config.yaml
n_layer: 16
n_kv_head: 7
d_mlp: 1216
activation: "swiglu"
tie_embeddings: true
init_std_o: 0.0
lr: 0.0111
lr_mult_down: 3.0
MLP neurons of a small language model. Each row is named by its layer, matrix (gate and up: input weights; down: output weights) and neuron, and shows model dimensions 160-287. Each number is 50 + 15 x the weight over its row's rms, rounded and kept within 0 to 99. A neuron's up and down rows have the sign that makes its largest values positive.
Before each neuron's rows, "fires on" lists the tokens most often at its 100 highest values on Wikipedia text that the model never trained on.

fires on: ". ", ": ", ") ", "& "
L10.gate921:34 09 48 23 29 49 46 39 46 92 59 41 45 45 46 56 27 75 51 48 34 55 25 34 68 51 66 51 48 42 41 73 52 56 60 63 52 65 77 52 42 38 79 34 45 62 55 66 57 44 38 58 41 17 20 46 36 45 29 49 18 39 66 16 39 56 60 46 51 42 53 56 62 33 28 41 50 33 33 58 49 72 46 31 54 40 58 64 50 42 41 50 62 46 65 52 26 41 52 59 39 51 27 50 53 75 62 42 72 53 26 55 53 43 44 66 81 28 51 31 36 48 51 31 58 38 48 49
L10.up921:06 43 54 75 51 78 42 35 60 73 51 46 61 34 45 39 40 46 75 20 43 22 61 67 58 45 30 37 48 26 59 46 50 80 55 34 50 44 52 46 30 79 50 44 66 61 50 55 46 31 32 32 76 37 39 30 37 23 51 34 56 62 76 72 42 38 51 40 41 50 47 41 17 70 32 61 49 66 72 63 48 49 39 57 58 62 39 47 22 57 49 81 31 52 53 33 35 54 57 50 58 75 44 69 35 43 72 02 47 20 35 55 56 46 41 53 28 37 59 60 49 58 57 40 48 58 40 53
L10.down921:63 42 56 33 68 43 58 71 52 71 52 55 38 54 50 65 44 42 39 78 00 59 38 47 47 56 69 44 45 60 39 63 60 60 73 64 60 75 76 56 65 32 40 56 58 41 60 56 32 25 32 31 65 51 69 61 52 52 58 35 57 07 63 53 42 57 77 35 54 65 54 74 41 56 55 57 60 56 70 46 44 22 36 56 31 45 30 56 62 79 46 55 71 49 74 46 56 35 74 28 69 59 42 71 57 55 29 60 51 52 50 45 61 31 32 59 40 75 42 38 48 58 42 61 38 27 28 49

fires on: "us ", "ella ", "ina ", "a "
L5.gate1193:39 40 38 42 73 58 50 35 49 53 74 49 35 95 19 54 45 40 57 42 64 42 80 49 50 80 24 53 60 20 55 28 48 49 50 20 47 51 62 39 51 65 75 18 46 50 73 36 50 58 31 45 39 27 38 51 54 47 52 27 60 58 66 62 29 45 45 51 64 50 50 17 27 48 54 50 31 42 62 29 70 58 68 41 55 34 30 19 36 51 29 52 32 40 60 44 46 47 29 58 21 40 57 70 39 33 33 75 73 21 49 45 61 56 59 77 58 46 53 57 54 46 52 63 86 57 39 75
L5.up1193:26 35 60 23 68 81 47 32 28 65 70 65 36 60 48 64 64 24 52 66 49 49 70 43 30 50 45 30 68 16 75 38 60 33 50 24 42 67 59 31 60 46 71 31 49 22 54 52 59 76 29 54 49 30 47 61 47 63 77 44 48 47 60 54 40 43 52 59 65 45 52 47 31 18 38 44 56 58 52 33 61 63 53 29 56 34 55 49 69 45 66 51 33 47 39 47 40 49 40 51 22 42 60 41 56 59 43 39 63 33 59 66 72 58 58 68 63 51 21 67 30 16 46 71 59 32 36 65
L5.down1193:71 44 43 37 49 36 71 54 25 48 59 39 58 55 60 42 64 31 44 84 69 50 59 32 47 50 59 26 52 45 54 68 77 38 49 54 57 59 57 67 62 32 39 52 64 50 68 47 52 33 54 67 34 53 44 57 56 33 63 58 47 75 70 03 43 29 54 43 60 42 26 49 47 67 74 29 82 36 52 40 82 57 50 29 65 30 52 57 52 67 55 51 20 45 50 61 40 35 56 48 33 37 67 63 49 37 44 47 72 45 72 32 42 67 77 35 60 34 46 65 40 43 29 64 70 27 55 38

fires on: "(", "Southern ", "[", "id", "—", ": "
L9.gate762:44 57 57 42 49 56 53 48 40 64 64 37 50 43 68 42 33 40 61 57 65 50 20 52 68 62 64 51 40 48 21 61 55 47 52 37 47 50 59 56 61 48 46 42 42 39 50 71 59 40 55 52 23 27 34 37 40 83 42 53 73 56 63 40 62 45 70 52 56 71 56 38 31 51 53 49 60 71 30 23 57 53 73 40 64 50 42 82 55 59 42 66 43 33 33 48 56 52 57 45 65 40 80 23 64 54 33 46 92 81 50 35 71 55 51 53 33 33 14 58 29 47 55 55 40 35 43 51
L9.up762:46 48 63 41 33 51 68 46 39 57 48 49 45 50 41 65 54 63 51 59 36 55 48 67 65 51 68 48 57 44 66 63 28 68 53 43 58 36 62 58 46 77 14 37 51 33 28 25 69 53 49 62 72 35 59 43 31 54 78 52 50 42 73 49 71 62 49 59 65 60 27 44 45 37 08 39 37 58 18 42 48 41 57 43 64 46 64 35 57 85 50 42 42 45 65 37 62 54 33 45 50 48 42 56 39 55 66 57 24 57 55 36 52 48 58 85 70 65 51 58 54 33 57 62 58 40 63 69
L9.down762:45 42 42 25 41 40 35 59 73 66 59 56 33 36 56 49 63 60 39 63 49 73 57 64 33 50 35 32 70 68 83 65 56 49 49 43 69 75 43 48 34 64 56 44 44 51 38 67 56 43 54 85 36 78 32 48 48 38 50 48 50 52 47 49 20 56 61 49 43 29 59 22 66 74 70 53 44 49 65 24 49 52 55 57 52 42 65 48 33 61 64 55 53 44 43 64 39 56 39 43 54 34 27 41 41 49 67 44 34 28 49 71 44 40 39 36 33 55 60 37 40 53 43 50 42 71 53 30

fires on: "\n\n", "ton", "Records ", "record", "acts "
L5.gate799:22 45 56 65 79 62 46 40 48 59 59 75 53 07 69 63 44 52 42 56 35 55 37 43 27 62 33 34 39 64 41 43 62 59 46 67 43 59 55 54 38 54 30 58 47 62 61 56 37 54 41 49 57 52 09 31 25 80 37 59 82 52 72 55 51 47 53 43 39 36 54 48 49 74 69 44 71 45 49 16 69 42 50 57 47 34 46 56 41 59 33 41 38 23 38 29 35 63 45 36 52 12 44 49 23 33 60 70 30 66 14 70 79 57 57 42 44 67 44 38 58 24 47 49 44 75 42 56
L5.up799:41 50 63 64 51 72 60 36 44 61 31 59 09 16 35 73 25 59 74 79 32 75 43 43 34 72 29 39 46 55 45 53 58 58 39 66 39 26 52 56 52 68 27 52 48 71 37 58 27 51 42 65 70 45 48 19 38 68 48 68 87 68 40 41 42 59 58 67 46 39 54 38 65 76 77 49 53 24 44 33 72 62 60 62 37 25 54 47 35 70 38 54 55 40 20 57 23 40 60 51 51 13 58 50 40 47 72 82 41 72 19 55 48 59 47 70 47 72 55 50 50 09 57 38 62 65 46 48
L5.down799:64 67 44 67 46 63 56 62 44 45 53 50 56 39 60 43 25 42 80 22 43 57 41 58 53 66 36 53 51 34 86 67 59 55 49 38 33 63 64 20 73 57 27 56 60 65 13 66 69 24 56 74 47 64 59 49 67 25 42 44 70 53 10 29 46 59 73 71 80 41 74 17 67 54 66 51 44 46 45 35 61 71 59 31 66 52 33 44 45 39 43 47 27 37 45 59 53 37 44 49 71 59 56 31 63 36 45 39 35 61 40 52 34 48 41 74 55 72 75 52 34 50 43 56 76 61 69 58

fires on: "en", "vo", "po", "su", "bo", "mo"
L10.gate752:60 55 87 36 13 52 50 50 73 67 46 73 42 40 35 25 66 56 39 30 68 75 58 50 56 42 50 30 44 40 59 40 46 66 74 31 60 54 43 38 81 46 84 26 66 57 54 47 14 57 43 56 49 40 56 75 59 51 29 77 56 69 34 42 74 58 51 39 54 53 77 51 41 55 50 43 49 55 30 56 78 34 43 29 53 76 47 30 52 47 23 45 51 67 47 19 38 34 70 79 53 38 35 44 57 77 45 56 40 51 49 57 17 42 44 14 75 35 23 53 23 58 51 46 65 45 69 59
L10.up752:61 58 48 18 31 39 29 37 74 68 41 52 78 67 57 39 39 50 33 49 65 44 75 91 54 50 46 53 34 54 56 43 50 40 54 28 61 66 45 37 93 62 70 57 93 53 30 54 59 34 56 62 59 41 34 83 28 49 29 58 57 18 34 45 61 41 28 31 67 80 55 72 50 46 71 34 10 29 43 42 65 70 47 18 69 36 80 20 53 32 28 24 38 48 64 37 46 52 74 31 45 44 59 53 54 60 22 27 52 52 23 62 56 42 37 31 51 51 49 59 45 51 59 46 56 29 45 76
L10.down752:62 49 62 70 64 67 38 27 63 49 43 33 40 34 59 54 74 54 41 42 61 44 52 59 50 53 49 59 57 33 55 39 31 60 64 51 50 76 64 52 74 60 52 38 62 38 23 42 25 36 52 36 60 55 33 49 62 62 56 59 38 38 47 17 44 59 51 44 65 67 47 44 47 62 49 48 65 36 83 46 42 52 33 53 50 46 56 44 36 47 43 42 59 44 54 43 40 55 69 52 72 36 61 76 38 60 71 75 57 51 21 51 34 40 41 43 39 42 47 61 76 65 59 35 84 53 36 64

fires on: "ant", "t", "er", "ef"
L5.gate871:52 20 33 55 62 36 25 48 45 68 55 52 49 52 60 60 20 56 69 42 58 38 36 57 57 47 29 29 52 31 43 22 64 40 43 49 55 18 55 75 39 48 38 48 50 54 49 60 54 33 59 67 49 43 43 64 63 72 56 58 65 47 41 68 62 19 55 45 51 07 69 64 25 34 32 31 49 58 59 44 51 43 77 44 50 62 49 60 56 54 47 22 69 64 30 60 62 59 47 34 58 66 46 63 47 56 71 56 46 51 66 38 72 52 76 79 59 75 65 55 43 51 66 55 32 55 72 42
L5.up871:66 49 68 23 83 48 70 68 50 55 75 60 54 41 82 48 42 61 56 53 47 25 42 71 55 26 17 35 52 28 51 33 66 21 44 64 67 48 35 48 49 65 54 44 25 46 42 71 69 62 38 55 58 32 59 55 60 76 45 49 59 52 38 60 70 37 35 56 59 33 57 57 60 46 64 56 51 38 39 58 40 32 59 35 48 55 28 68 58 39 31 57 59 51 36 55 36 49 50 27 65 85 65 51 52 69 67 62 63 66 47 38 60 33 59 65 31 65 68 48 43 72 80 35 54 67 80 64
L5.down871:52 60 52 41 96 43 81 55 45 56 75 32 43 44 58 66 61 27 71 55 35 46 61 55 26 24 50 37 66 18 68 69 76 36 26 61 30 41 46 49 80 51 42 66 64 45 40 76 59 67 26 56 69 53 29 45 35 45 53 55 55 47 23 67 50 42 39 41 10 54 36 61 70 82 60 41 47 43 49 46 35 18 43 42 62 74 35 64 55 61 47 74 26 47 41 42 51 39 55 47 37 69 46 84 41 55 44 64 76 44 64 43 57 50 40 54 37 84 78 37 38 47 80 47 50 47 52 48

fires on: ", ", "(", "\n\n"
L10.gate895:62 29 78 44 42 68 41 37 43 77 70 72 50 02 77 49 48 66 47 64 67 74 61 51 78 66 60 50 53 74 32 63 57 58 46 76 63 36 68 50 31 31 58 26 47 41 33 66 37 33 44 52 42 28 40 59 50 58 23 45 64 58 55 39 70 65 73 36 43 43 40 32 69 38 60 46 67 58 39 43 28 63 46 49 39 48 53 59 49 38 48 64 43 47 57 59 44 42 52 47 54 54 46 51 35 47 54 52 79 60 55 50 42 59 43 47 52 69 65 32 33 43 61 55 89 33 68 57
L10.up895:47 51 49 68 46 51 54 53 20 64 37 66 40 36 55 48 32 55 52 38 76 44 30 44 25 49 50 46 56 56 36 28 44 65 60 16 72 41 73 65 33 40 63 80 53 51 32 48 57 45 75 68 60 25 38 27 54 52 35 51 35 52 37 39 73 25 16 60 32 24 30 03 67 30 56 52 55 71 52 32 58 64 52 50 58 37 29 45 57 51 41 42 47 48 69 54 57 56 46 65 42 51 70 32 18 51 60 59 54 25 24 37 56 77 45 40 50 65 73 61 47 40 46 55 48 44 71 25
L10.down895:59 69 60 47 62 50 51 66 37 49 26 60 48 52 28 44 50 64 62 60 93 79 63 59 61 56 05 40 62 50 70 80 59 64 02 49 83 50 54 61 49 32 35 48 50 46 30 65 67 36 52 50 39 67 76 47 38 50 62 44 73 45 30 47 64 40 78 67 71 41 57 34 64 60 50 53 60 36 47 61 62 54 37 44 70 30 52 35 69 49 66 65 28 45 46 28 58 25 41 60 53 63 41 71 31 28 60 33 39 66 10 90 44 34 44 74 67 56 61 53 32 42 46 52 59 28 52 28

fires on: "us ", ". ", ": ", ".", "a "
L13.gate448:45 12 23 65 36 56 61 47 52 76 56 47 64 51 42 65 57 65 48 60 53 27 57 40 42 41 38 31 55 38 82 62 27 76 38 85 63 69 39 38 52 55 64 32 48 49 49 39 46 45 26 40 36 45 39 56 54 62 71 34 71 67 48 25 46 47 42 44 73 76 34 42 74 32 37 51 31 55 57 57 55 23 44 49 60 46 68 38 43 71 41 48 34 72 63 65 41 56 43 45 30 66 35 64 28 41 40 43 49 41 35 59 43 26 39 32 44 27 59 46 39 10 32 32 69 30 26 56
L13.up448:09 29 40 21 52 57 51 69 30 80 51 65 80 61 52 59 58 59 48 58 49 40 41 55 47 53 46 42 33 78 79 50 42 72 79 38 42 49 58 38 72 37 45 50 56 49 55 64 52 66 42 41 62 50 31 67 35 50 38 48 58 45 77 63 39 27 38 48 38 73 42 44 45 42 59 58 36 52 62 57 59 41 49 60 26 33 70 52 60 69 80 50 10 39 74 55 48 46 44 46 42 50 58 25 45 60 57 54 59 20 43 46 58 41 67 38 32 57 41 41 61 46 45 25 43 32 38 74
L13.down448:59 20 63 41 41 52 53 59 55 53 60 48 47 62 48 81 62 27 32 47 57 30 57 52 39 54 41 42 50 66 66 72 50 56 54 32 34 57 50 46 49 45 46 49 57 65 56 47 57 63 42 74 79 70 33 91 34 66 69 58 28 51 40 51 46 43 51 54 49 70 32 46 30 61 43 68 50 39 56 62 59 52 53 49 56 42 84 57 52 50 51 49 59 71 51 45 50 49 41 36 69 47 28 64 47 79 63 29 74 38 61 35 67 65 47 86 28 71 71 65 56 52 38 47 67 45 47 48